{
  "hidden_size": 384,
  "num_key_value_heads": 6,
  "final_lr_fraction": 0.0
}
MLP neurons of a small language model. Each row is named by its layer, matrix (gate and up: input weights) and neuron, and shows model dimensions 320-383. Each number is 200 + 30 x the weight over its row's rms, rounded and kept within 0 to 999. A neuron's up and down rows have the sign that makes its largest values positive.
A block is one neuron, or neurons of one layer that tend to fire together. After each block is what it responds to, as a language model described it from the Wikipedia text at the highest values.

L3.gate255,232,171,197,178,207,187,256,158,202,196,147,216,194,241,230,209,163,226,162,236,224,226,222,239,232,227,188,189,170,269,231,139,190,218,222,202,157,219,213,200,217,222,227,193,240,158,185,207,167,193,148,246,148,205,223,211,213,208,159,244,157,209,176,187
L3.up255,225,227,172,201,226,196,218,223,239,170,172,146,261,291,184,167,246,186,199,168,169,228,195,250,191,209,193,210,209,216,228,214,185,184,238,209,151,208,152,185,235,201,239,207,231,253,231,206,177,167,216,196,158,171,158,237,166,226,214,243,157,181,207,187
Responds to: A lone "s" token split off inside a word, either as a plural ending or mid-stem, e.g. cry-s-tal, motif-s, inacces-s-ible, horse-s.

L3.gate479,225,211,162,173,184,250,213,170,207,133,237,172,234,192,218,229,244,213,195,194,243,163,202,177,193,224,224,202,192,220,189,220,204,248,182,210,189,240,203,183,163,239,197,231,167,229,234,180,223,206,226,133,237,204,168,185,156,236,197,216,209,182,220,195
L3.up479,183,188,140,199,204,207,181,187,191,141,268,158,206,166,198,151,201,172,228,217,188,155,171,167,167,109,205,234,197,132,199,197,218,233,181,199,207,189,152,246,258,238,183,226,224,144,228,192,208,214,159,184,270,249,197,187,174,214,217,217,190,225,184,204
Responds to: Final word pieces that complete a split proper name, mostly surnames, first names or place names, such as Bryan-t, Barr-y, John-son; also occasionally him/who right after a name.

L9.gate113,128,208,226,207,195,185,236,204,159,188,209,161,119,226,206,174,169,211,204,187,172,184,224,237,217,188,160,216,213,206,179,255,185,268,87,191,232,204,211,196,204,171,197,210,166,204,230,202,155,219,192,245,150,202,181,132,175,174,214,171,209,200,226,213
L9.up113,168,163,236,189,173,235,264,189,194,242,187,179,173,175,229,173,188,203,239,188,199,251,203,231,227,132,182,230,151,203,158,213,194,239,191,193,199,158,180,214,199,200,260,193,208,201,251,196,185,222,179,187,196,218,197,134,258,189,209,218,215,213,223,179
L9.gate194,204,257,216,199,211,202,214,177,158,177,214,188,207,194,186,195,185,212,203,192,173,251,132,189,192,199,229,190,172,223,192,188,214,191,164,182,201,177,156,221,177,245,193,202,200,181,211,161,246,194,188,204,237,173,170,174,188,184,196,166,181,190,198,164
L9.up194,210,213,195,174,208,158,180,193,216,209,171,161,187,174,187,187,189,252,176,242,222,225,174,174,202,202,169,247,206,244,167,221,259,230,237,257,246,152,179,214,166,160,211,164,190,253,226,163,198,222,202,211,255,218,173,224,157,222,230,207,256,214,172,219
L9.gate204,189,197,185,151,200,199,192,198,246,182,205,183,196,235,164,163,204,239,192,194,233,229,274,176,167,137,273,152,192,234,261,191,205,157,174,197,202,146,180,211,164,190,224,187,181,226,178,209,226,192,157,246,208,228,210,211,235,167,192,195,206,213,240,186
L9.up204,212,204,205,193,181,234,190,201,180,186,233,197,170,250,209,183,187,210,234,206,179,270,288,223,270,241,226,182,208,211,188,207,252,207,186,195,188,200,176,239,181,267,225,200,187,184,220,244,202,196,236,216,212,219,193,203,180,175,206,173,180,195,244,184
L9.gate254,153,190,212,161,204,204,189,248,206,212,203,180,219,207,145,143,116,240,142,249,159,185,193,185,208,187,217,191,208,184,198,197,228,179,183,238,261,178,262,178,237,174,233,242,206,228,218,215,215,182,134,217,160,202,213,184,205,205,220,195,295,156,205,124
L9.up254,207,191,205,192,166,208,183,217,208,231,151,214,168,192,214,152,211,182,158,174,175,209,195,159,159,199,218,219,193,199,215,154,240,171,216,200,181,179,238,155,203,249,184,195,175,165,170,170,205,197,192,219,158,236,143,196,201,158,222,217,253,203,205,208
L9.gate655,217,220,112,214,179,178,109,200,225,188,190,253,146,180,132,170,207,180,201,186,165,223,201,184,191,178,138,169,193,213,203,226,213,187,170,211,180,216,219,192,206,197,216,203,243,188,171,179,161,181,182,151,172,178,234,213,248,183,182,201,214,219,215,182
L9.up655,150,205,188,173,189,203,144,190,236,220,209,221,190,169,187,150,265,177,169,256,223,176,186,170,211,154,165,222,226,179,210,202,198,227,184,221,206,164,193,212,158,224,194,207,252,185,200,173,140,112,149,253,188,215,211,167,189,192,245,251,167,197,214,186
L9.gate697,186,243,185,213,215,203,203,156,240,221,210,195,196,174,146,158,153,175,137,183,219,192,154,242,238,165,217,178,170,174,190,196,192,223,173,243,162,156,204,153,134,227,259,199,182,137,201,191,213,215,139,221,212,160,254,185,171,239,232,204,220,252,215,213
L9.up697,184,192,176,214,232,229,157,244,180,198,157,205,195,189,148,222,213,203,200,167,167,192,151,181,219,182,194,225,145,180,165,175,216,223,172,172,154,188,193,204,176,213,240,229,209,228,208,214,145,200,219,285,180,225,164,198,188,160,184,186,179,186,214,212
L9.gate771,239,133,192,193,207,255,184,204,198,186,242,178,248,209,187,221,186,228,210,194,131,163,155,194,214,199,185,242,204,211,206,204,218,219,178,231,237,183,204,152,205,194,276,227,214,204,232,254,205,177,203,188,220,224,166,202,182,153,177,210,202,201,190,169
L9.up771,188,226,183,254,172,154,163,230,208,271,187,207,155,214,231,185,180,179,217,195,169,181,163,230,164,150,193,211,206,155,163,151,190,193,191,246,119,203,235,199,177,216,261,180,198,264,234,209,189,266,211,239,192,187,160,171,206,181,233,281,207,252,234,160
L9.gate931,178,149,209,240,230,227,207,237,180,186,187,228,194,215,188,191,210,194,203,153,208,160,226,194,196,163,211,228,197,188,228,210,152,219,170,199,257,239,230,193,150,250,186,213,281,206,226,180,187,176,159,165,228,175,221,185,201,205,209,212,235,162,187,263
L9.up931,208,208,224,198,182,188,265,192,199,163,205,166,171,188,232,167,128,243,205,214,189,203,164,246,197,136,196,191,180,179,237,248,180,249,190,197,201,216,180,200,180,182,230,237,210,173,181,219,242,183,179,203,205,163,137,205,245,155,197,132,240,209,177,206
Responds to: Possessives (his, her, their, 's) naming a person's own event or relation, often after after/following/upon: "after her studies", "Short's birth".

L7.gate25,217,231,209,215,228,216,196,237,218,184,227,146,266,207,201,187,227,192,166,216,241,195,239,219,200,164,187,187,169,214,231,239,188,229,179,223,200,258,174,210,278,220,195,199,245,234,131,183,171,172,204,247,258,202,165,214,166,192,179,224,198,250,197,183
L7.up25,232,194,167,167,241,209,223,257,223,233,210,190,252,259,252,171,212,188,133,188,202,214,260,185,210,246,186,213,254,145,265,187,263,185,196,213,229,181,177,209,272,183,223,231,225,193,168,200,186,153,157,217,189,184,185,284,175,213,193,242,182,191,162,162
L7.gate83,229,216,223,165,192,231,186,195,193,200,148,196,196,158,230,209,231,191,151,186,223,157,206,162,214,190,215,247,225,204,187,198,233,147,169,211,226,180,223,220,202,177,250,181,217,212,154,216,193,272,163,201,223,206,186,188,135,181,138,193,243,186,209,208
L7.up83,168,225,212,180,209,154,231,188,210,196,142,241,146,230,174,211,244,198,198,181,252,165,189,217,217,175,182,249,144,164,203,216,235,171,204,208,197,227,260,153,180,164,219,196,209,231,179,184,182,244,193,185,196,182,172,195,195,240,228,248,193,188,235,207
L7.gate168,246,146,219,209,177,259,232,198,199,209,160,154,168,210,244,201,210,171,158,202,212,161,143,217,224,225,158,199,147,199,244,191,211,240,219,165,262,165,176,218,194,143,179,155,214,208,166,172,201,205,185,173,202,217,194,145,210,194,231,199,151,169,174,152
L7.up168,178,213,198,233,244,226,161,158,241,109,172,217,240,200,210,171,228,213,202,219,215,230,253,163,160,148,238,236,236,250,217,176,227,179,222,228,194,168,153,182,143,151,164,190,156,184,225,217,191,172,185,225,197,199,223,240,196,200,200,209,166,211,244,190
L7.gate274,207,181,198,199,250,210,260,160,210,211,203,204,208,210,244,190,176,219,174,225,216,217,162,192,172,174,248,182,285,201,196,239,219,190,236,195,225,206,274,233,197,242,183,200,228,165,193,156,178,188,227,196,144,217,205,158,162,215,166,173,165,171,214,151
L7.up274,212,158,225,225,206,251,201,240,234,228,172,234,173,202,198,235,249,191,219,197,236,208,170,210,199,223,233,179,220,183,219,188,271,237,218,208,245,231,212,241,189,196,202,221,178,180,146,153,177,167,140,158,188,238,223,201,188,227,157,190,217,175,184,179
L7.gate456,217,185,187,200,203,179,181,261,226,245,169,207,216,207,179,167,206,209,237,157,176,165,197,177,178,209,216,221,201,170,256,199,166,222,214,196,170,202,206,193,222,153,171,212,163,158,148,235,197,201,183,260,199,218,235,225,167,173,196,207,232,247,206,213
L7.up456,207,208,216,191,199,192,215,190,187,225,160,208,210,203,171,166,210,184,198,213,198,202,224,186,200,226,147,212,184,154,235,180,172,202,197,162,158,240,243,216,217,206,133,168,185,168,180,197,222,186,170,160,178,189,178,180,202,174,149,184,234,199,245,192
L7.gate551,229,212,294,217,197,254,220,215,268,206,156,202,189,192,172,172,197,248,184,199,231,229,204,196,234,188,184,175,208,266,199,172,194,208,152,221,180,215,194,249,163,177,199,202,183,259,213,135,174,193,170,189,155,209,248,184,183,196,161,227,236,223,222,173
L7.up551,195,205,242,240,197,184,205,169,190,240,237,168,138,266,214,180,252,181,212,182,177,190,201,193,190,168,167,211,264,205,202,183,179,134,190,196,136,241,189,262,266,233,207,224,201,141,212,234,172,250,229,203,237,191,174,187,242,214,204,220,192,230,185,166
L7.gate620,234,191,207,231,208,148,197,242,252,209,139,232,209,217,241,292,245,227,250,182,228,201,159,167,235,220,213,252,203,226,209,215,188,258,175,225,238,224,154,187,162,218,209,161,196,183,186,165,219,238,179,235,216,214,130,196,214,180,203,243,259,201,182,202
L7.up620,220,240,222,192,235,194,179,199,196,211,218,180,206,222,207,231,213,234,153,222,222,223,157,167,229,161,230,153,166,190,186,133,206,254,140,208,217,182,175,205,220,231,115,163,253,162,218,208,185,235,224,185,149,211,196,215,239,220,174,282,199,208,196,179
L7.gate645,187,226,185,198,221,179,193,203,190,169,227,162,210,199,240,199,202,170,152,194,152,156,209,162,199,155,174,195,148,213,239,202,203,151,159,170,200,196,162,218,231,207,194,210,235,248,212,206,145,250,207,208,181,162,202,221,206,162,215,198,215,208,205,275
L7.up645,221,188,187,185,195,191,191,137,213,194,215,160,230,205,239,181,199,197,156,218,116,156,186,178,188,169,217,178,245,175,178,181,234,141,102,204,189,194,184,245,171,173,218,178,127,233,208,192,196,194,215,225,220,165,259,219,159,207,244,216,195,189,234,180
Responds to: Word-final pieces of multi-token names and words, often foreign proper names in tables and lists, such as Martín-ez, Guerre-ro, Gigan-te-s.

L9.gate50,180,179,216,173,201,255,175,219,185,189,160,215,201,179,182,160,197,149,216,197,200,213,179,190,243,177,182,214,184,214,240,193,291,227,253,206,130,263,201,187,221,219,198,224,228,246,205,151,123,224,252,189,220,193,199,208,181,243,165,197,128,181,192,217
L9.up50,210,225,188,243,199,228,221,230,239,210,168,160,183,190,260,207,221,155,178,191,227,229,252,193,257,204,175,250,185,235,185,218,222,179,139,177,182,185,195,208,213,222,254,188,189,195,243,184,195,270,234,235,177,217,200,182,203,126,183,217,182,151,227,245
L9.gate76,171,255,165,203,226,188,153,240,181,208,197,212,224,209,219,158,102,180,212,212,292,196,171,179,233,195,176,219,196,220,202,189,229,203,137,213,198,209,185,181,186,193,208,181,227,198,185,217,166,206,238,201,163,177,209,134,159,224,243,162,216,184,167,232
L9.up76,186,191,173,217,186,204,174,240,151,221,217,163,207,184,213,210,235,192,232,222,228,225,208,200,152,236,145,201,243,169,186,174,171,228,195,185,196,235,163,181,198,139,223,191,180,191,231,230,149,232,247,223,178,158,196,225,176,233,193,191,235,190,228,161
L9.gate92,205,211,236,165,209,144,241,238,196,233,199,200,201,204,192,207,272,130,216,163,217,208,154,214,173,166,210,231,185,170,193,183,223,191,171,200,196,234,227,158,221,214,188,200,196,215,175,181,224,263,268,202,128,201,180,227,196,224,228,256,242,296,218,160
L9.up92,178,256,189,195,190,217,195,214,187,183,224,211,207,182,233,247,225,136,231,230,217,145,193,209,234,218,166,172,101,176,192,166,217,176,219,222,196,211,179,193,209,184,176,184,194,195,200,175,208,200,168,205,205,158,272,206,225,177,206,225,169,199,165,184
L9.gate115,180,175,225,179,215,191,174,191,195,215,226,187,190,236,217,206,167,190,257,246,228,179,216,165,222,234,177,212,221,263,222,199,256,172,162,208,238,218,238,173,175,174,210,212,187,203,186,198,191,240,192,246,186,159,216,238,232,213,203,160,182,209,210,184
L9.up115,235,165,179,222,234,194,209,230,137,189,204,218,231,168,210,245,187,188,256,174,200,154,196,156,142,233,155,204,176,174,158,152,153,185,191,202,117,212,193,189,189,177,181,221,211,175,175,187,162,190,170,206,178,201,178,176,177,181,160,168,175,189,172,174
L9.gate212,261,178,225,175,269,152,233,185,171,166,244,228,181,160,121,241,179,164,236,221,190,210,215,233,197,167,193,214,219,208,184,220,200,202,186,215,217,181,165,196,191,243,205,200,210,242,195,193,223,178,225,190,276,188,198,198,161,182,228,197,227,173,180,182
L9.up212,228,239,216,208,208,175,216,219,212,198,188,189,185,163,221,197,144,217,178,206,202,166,214,173,188,144,211,226,263,155,208,209,223,161,184,171,211,174,222,198,169,210,186,195,193,225,242,187,208,195,206,195,234,244,206,176,151,252,196,212,205,202,216,244
L9.gate392,209,222,202,158,197,168,191,268,189,182,181,198,198,173,211,235,184,188,201,182,233,169,170,247,232,173,202,193,207,240,156,187,230,184,201,176,199,247,113,227,193,211,140,207,177,197,211,135,151,241,182,183,197,106,186,169,242,172,202,205,189,207,201,181
L9.up392,198,185,204,170,157,196,218,217,148,160,224,174,184,144,248,202,218,215,203,177,210,222,179,199,175,178,167,238,164,207,165,203,201,205,162,171,132,243,215,208,207,229,203,215,177,210,202,228,142,207,171,201,216,209,206,186,200,196,277,210,199,209,196,182
L9.gate683,215,168,152,199,192,225,209,174,219,173,180,192,185,145,146,227,177,266,227,181,242,200,154,247,198,178,181,156,214,185,258,184,222,203,203,218,197,206,206,143,259,222,144,171,167,151,213,171,220,205,226,189,236,183,137,183,217,215,182,248,208,227,206,186
L9.up683,153,219,215,241,179,178,147,217,202,160,186,237,177,229,193,205,238,218,232,224,205,139,229,225,206,170,218,224,189,221,278,201,149,193,197,167,180,269,209,241,193,216,182,206,212,212,193,206,223,183,215,221,213,194,201,160,222,201,156,190,250,177,216,168
L9.gate911,210,196,155,225,238,154,157,233,210,188,158,154,176,129,251,269,196,194,190,211,219,139,137,185,228,205,175,192,178,235,184,184,277,183,145,202,188,182,159,222,211,168,175,241,241,185,203,175,169,219,209,236,194,204,199,221,180,176,207,235,256,158,153,151
L9.up911,219,184,209,191,240,207,200,225,195,232,152,184,206,148,198,162,136,181,212,209,163,165,184,135,218,158,211,232,202,209,171,216,172,244,182,214,202,214,182,199,213,193,117,225,178,149,208,192,225,197,229,200,181,180,163,206,166,214,218,199,225,180,167,187
Responds to: Word pieces completing proper names, mostly surnames and place names, such as Full-er, Fied-ler, Kimber-ley, Kidder-minster, Wigg-ins, in lists and tables.

L7.gate506,213,212,196,211,207,228,194,189,129,151,129,178,198,141,214,190,167,257,216,185,213,200,209,214,207,210,161,244,197,210,181,200,216,231,174,209,218,215,179,227,213,179,157,201,188,184,241,218,204,233,213,174,286,191,146,250,235,166,213,191,186,198,222,197
L7.up506,244,199,228,226,193,260,196,180,199,171,192,239,222,174,222,180,209,249,204,231,209,193,203,193,262,146,181,199,252,200,135,168,220,164,157,152,188,214,211,215,171,188,223,204,238,204,199,190,162,227,220,197,223,170,246,160,191,204,177,159,194,202,242,218
L7.gate555,160,244,216,237,224,167,235,210,215,199,158,166,206,184,180,251,186,162,220,228,207,178,227,165,177,188,180,187,228,286,199,174,202,171,163,208,159,208,143,193,150,233,177,233,169,223,219,177,215,229,176,231,205,188,240,180,208,180,208,222,224,229,210,178
L7.up555,208,188,234,178,179,242,205,193,165,148,191,189,208,121,179,200,171,179,242,152,171,158,223,206,220,212,230,189,170,192,144,162,270,189,212,233,207,179,227,219,189,174,148,211,210,251,208,209,163,242,163,198,156,223,247,185,183,203,230,187,210,203,213,237
L7.gate704,254,224,218,197,213,201,211,166,184,202,164,180,197,201,176,183,211,190,270,178,198,249,197,205,111,211,214,168,250,180,161,203,193,182,220,207,179,179,206,195,231,183,176,212,270,240,199,192,216,232,210,198,189,174,283,172,205,161,214,208,191,235,188,175
L7.up704,210,177,169,225,259,192,215,210,168,192,160,176,193,200,186,203,194,173,260,239,223,237,146,177,190,218,247,245,213,209,149,214,178,190,245,190,217,191,192,191,220,198,169,157,247,196,235,188,188,205,232,173,189,171,265,183,219,161,202,189,207,191,204,218
L7.gate737,166,225,223,210,177,186,206,185,188,159,185,241,211,201,141,183,148,193,228,240,173,173,207,181,164,203,204,250,205,157,184,201,187,202,184,246,196,215,239,177,164,197,172,200,199,200,195,178,187,181,204,230,150,226,170,185,198,178,241,195,186,205,174,187
L7.up737,252,191,208,201,207,243,288,151,229,166,202,187,258,174,142,231,226,196,204,219,160,214,127,233,211,169,170,172,252,192,206,175,234,196,191,176,174,206,191,238,174,239,225,208,236,166,181,191,202,213,190,260,166,200,238,230,201,175,202,163,228,206,187,167
L7.gate789,186,175,181,212,226,194,141,207,215,161,200,229,249,172,211,185,214,213,232,174,192,203,197,234,225,210,173,199,148,180,189,190,220,167,157,208,202,234,203,232,212,244,193,175,176,264,190,179,178,151,184,223,229,190,187,182,199,196,217,220,185,203,171,136
L7.up789,199,176,221,204,174,203,222,211,199,177,178,215,195,189,185,187,232,242,233,234,193,159,186,217,233,130,207,241,157,198,229,220,183,238,151,185,165,231,151,187,148,190,204,267,171,231,217,193,220,154,167,174,228,167,233,151,162,209,244,176,187,212,158,206
L7.gate822,207,197,192,189,193,276,231,222,180,168,212,257,187,167,162,223,217,202,244,225,202,243,203,190,192,252,184,194,167,168,153,223,211,114,188,195,209,238,266,143,207,208,194,244,189,275,192,205,191,226,227,158,248,189,186,220,171,234,131,205,235,192,129,158
L7.up822,223,178,200,189,233,143,167,222,220,225,201,228,230,226,226,204,213,186,203,152,244,189,228,170,213,187,167,242,148,219,223,213,204,178,226,181,195,200,186,213,177,173,174,135,182,182,139,164,182,279,217,174,195,198,223,202,267,194,205,207,241,214,221,207
L7.gate955,145,208,187,171,148,154,246,155,217,177,152,217,210,219,197,187,272,214,250,254,165,197,222,194,165,165,183,232,236,214,185,230,172,249,184,231,224,190,183,258,168,199,202,239,154,139,210,245,185,200,213,195,225,198,209,202,212,208,200,180,164,251,199,221
L7.up955,178,144,195,277,199,211,200,153,212,205,150,227,157,214,189,234,238,187,230,207,161,220,204,229,166,175,221,155,205,225,195,191,185,216,200,199,247,208,195,197,222,173,157,193,144,245,212,190,154,206,204,208,173,129,239,196,211,199,210,215,257,190,220,252
L7.gate975,170,186,184,191,161,216,292,216,196,211,150,198,207,239,208,150,178,192,249,233,267,233,189,224,161,241,167,220,152,153,202,212,260,177,179,184,188,164,139,183,232,200,216,190,156,212,239,232,169,227,188,209,183,204,216,201,216,184,253,238,230,224,128,162
L7.up975,218,185,237,216,110,209,225,126,219,119,200,137,208,129,141,226,220,172,239,164,169,178,177,171,223,242,178,197,177,216,195,177,253,157,207,182,214,196,241,220,178,198,181,211,234,233,186,251,240,232,139,225,183,165,235,180,241,173,160,202,194,211,235,196
Responds to: Final word pieces that complete multi-token proper names, mostly surnames and places in lists, tables or bios, e.g. Mar-sh, Camp-ion, Mother-well.

L9.gate173,197,237,205,199,172,196,148,171,194,224,222,194,250,150,246,223,238,157,197,219,158,208,188,217,184,221,271,206,169,175,175,213,200,167,232,234,220,243,188,237,171,225,195,199,236,200,167,239,139,260,166,220,190,228,223,178,138,187,164,203,228,165,203,231
L9.up173,211,172,212,152,203,217,172,198,212,144,178,196,203,237,188,199,202,231,198,189,207,223,227,276,174,219,245,215,220,124,162,204,190,241,152,239,184,193,225,188,248,184,259,249,312,194,188,208,158,241,224,175,231,141,172,201,190,171,222,184,194,171,154,196
L9.gate222,178,208,236,220,183,192,242,249,229,168,141,218,180,201,191,215,199,205,194,196,219,190,250,155,182,196,225,153,243,220,144,251,212,221,181,226,243,254,198,237,211,253,203,199,262,204,188,148,153,192,206,193,165,159,132,214,183,209,200,191,205,255,237,200
L9.up222,240,208,218,232,214,192,158,184,229,139,199,215,207,209,156,150,248,201,205,228,187,179,158,184,231,166,288,168,211,208,201,306,196,181,174,188,239,210,197,238,223,188,209,232,182,177,173,171,193,203,228,198,217,226,218,199,182,235,203,250,223,238,229,195
L9.gate308,201,220,134,208,206,206,215,169,266,145,221,229,211,158,204,215,205,222,236,183,181,238,249,215,179,203,211,159,216,209,188,214,259,174,187,216,219,185,224,175,218,165,161,214,189,191,159,134,179,217,249,250,211,157,181,202,208,139,193,188,210,185,172,234
L9.up308,154,189,228,151,208,248,191,155,211,161,134,160,175,196,192,192,166,207,192,148,216,210,260,188,164,169,230,205,229,183,208,210,225,168,220,253,171,218,260,208,224,234,160,208,224,211,154,204,183,195,217,187,156,178,145,228,212,246,199,213,203,190,223,192
L9.gate329,173,229,224,187,244,178,179,170,143,207,156,201,202,212,150,234,231,202,250,205,232,196,231,207,214,210,168,186,190,206,223,231,262,218,213,195,199,156,230,201,154,191,200,123,171,216,205,156,163,181,226,206,197,167,157,168,152,201,170,211,196,202,189,181
L9.up329,217,211,169,193,214,169,159,195,221,162,209,233,259,227,237,231,235,230,246,201,219,187,211,170,146,170,220,192,259,208,171,177,245,189,200,180,211,223,179,215,203,195,191,178,225,216,182,198,176,225,192,184,241,170,194,138,153,210,214,172,199,244,176,223
L9.gate654,184,198,205,188,199,233,197,159,242,204,178,180,189,260,222,177,158,233,252,206,212,201,166,178,183,218,230,167,212,234,203,214,225,180,203,180,194,198,142,191,223,202,110,167,172,202,256,216,129,205,231,259,210,166,184,245,200,210,204,214,172,182,235,181
L9.up654,194,162,185,194,197,203,236,162,253,215,183,195,209,193,163,203,232,254,188,219,198,218,224,175,236,190,210,183,166,212,232,256,223,191,203,249,220,179,175,236,193,216,168,227,135,200,229,170,204,196,173,221,206,215,183,222,236,244,151,223,236,131,219,214
L9.gate676,219,200,167,179,201,153,214,223,219,197,178,255,207,169,217,235,245,246,236,196,163,196,240,231,173,149,239,181,203,126,194,208,184,202,162,231,246,242,215,193,232,187,196,162,183,231,238,194,179,229,173,192,186,185,158,232,210,211,237,163,270,188,213,152
L9.up676,211,242,189,193,171,181,173,199,157,214,198,206,201,209,192,212,210,198,159,222,252,191,187,223,217,160,224,272,197,182,211,253,184,208,200,189,216,253,213,171,224,276,202,211,176,236,252,155,191,200,168,207,227,241,189,237,167,190,185,235,204,197,233,181
L9.gate713,212,263,202,270,195,200,219,172,201,215,190,191,216,237,268,205,203,207,178,225,198,202,173,239,191,177,215,189,197,189,139,186,186,227,195,197,182,171,193,175,223,192,214,214,225,216,162,185,172,247,133,214,228,226,218,219,224,196,243,223,163,166,198,212
L9.up713,131,158,197,183,212,231,208,183,206,211,208,174,245,181,203,202,231,202,198,211,229,171,205,182,179,278,222,136,238,225,176,129,229,232,148,174,212,275,242,158,135,180,225,172,198,229,193,197,195,185,221,181,157,203,202,203,246,134,194,192,212,249,260,258
L9.gate782,141,189,155,182,222,215,156,131,262,233,204,246,187,182,198,184,197,162,212,171,189,177,199,178,160,208,172,206,235,246,187,162,223,218,190,223,198,254,206,146,202,197,173,181,201,171,291,222,214,191,195,211,199,200,158,251,216,222,201,177,176,224,172,203
L9.up782,179,159,208,211,182,214,151,173,225,198,183,159,142,205,231,164,226,209,249,176,159,203,190,215,194,193,176,214,199,211,210,148,184,211,200,208,162,162,168,166,202,162,158,163,177,188,243,188,208,189,209,205,187,137,192,212,205,200,238,223,157,194,175,230
Responds to: Fires on short word-piece fragments inside a longer word, mostly a lone "s" mid-word, often in names or tables, such as cry-s-tal, Gymna-s-tics, Chry-s-alis.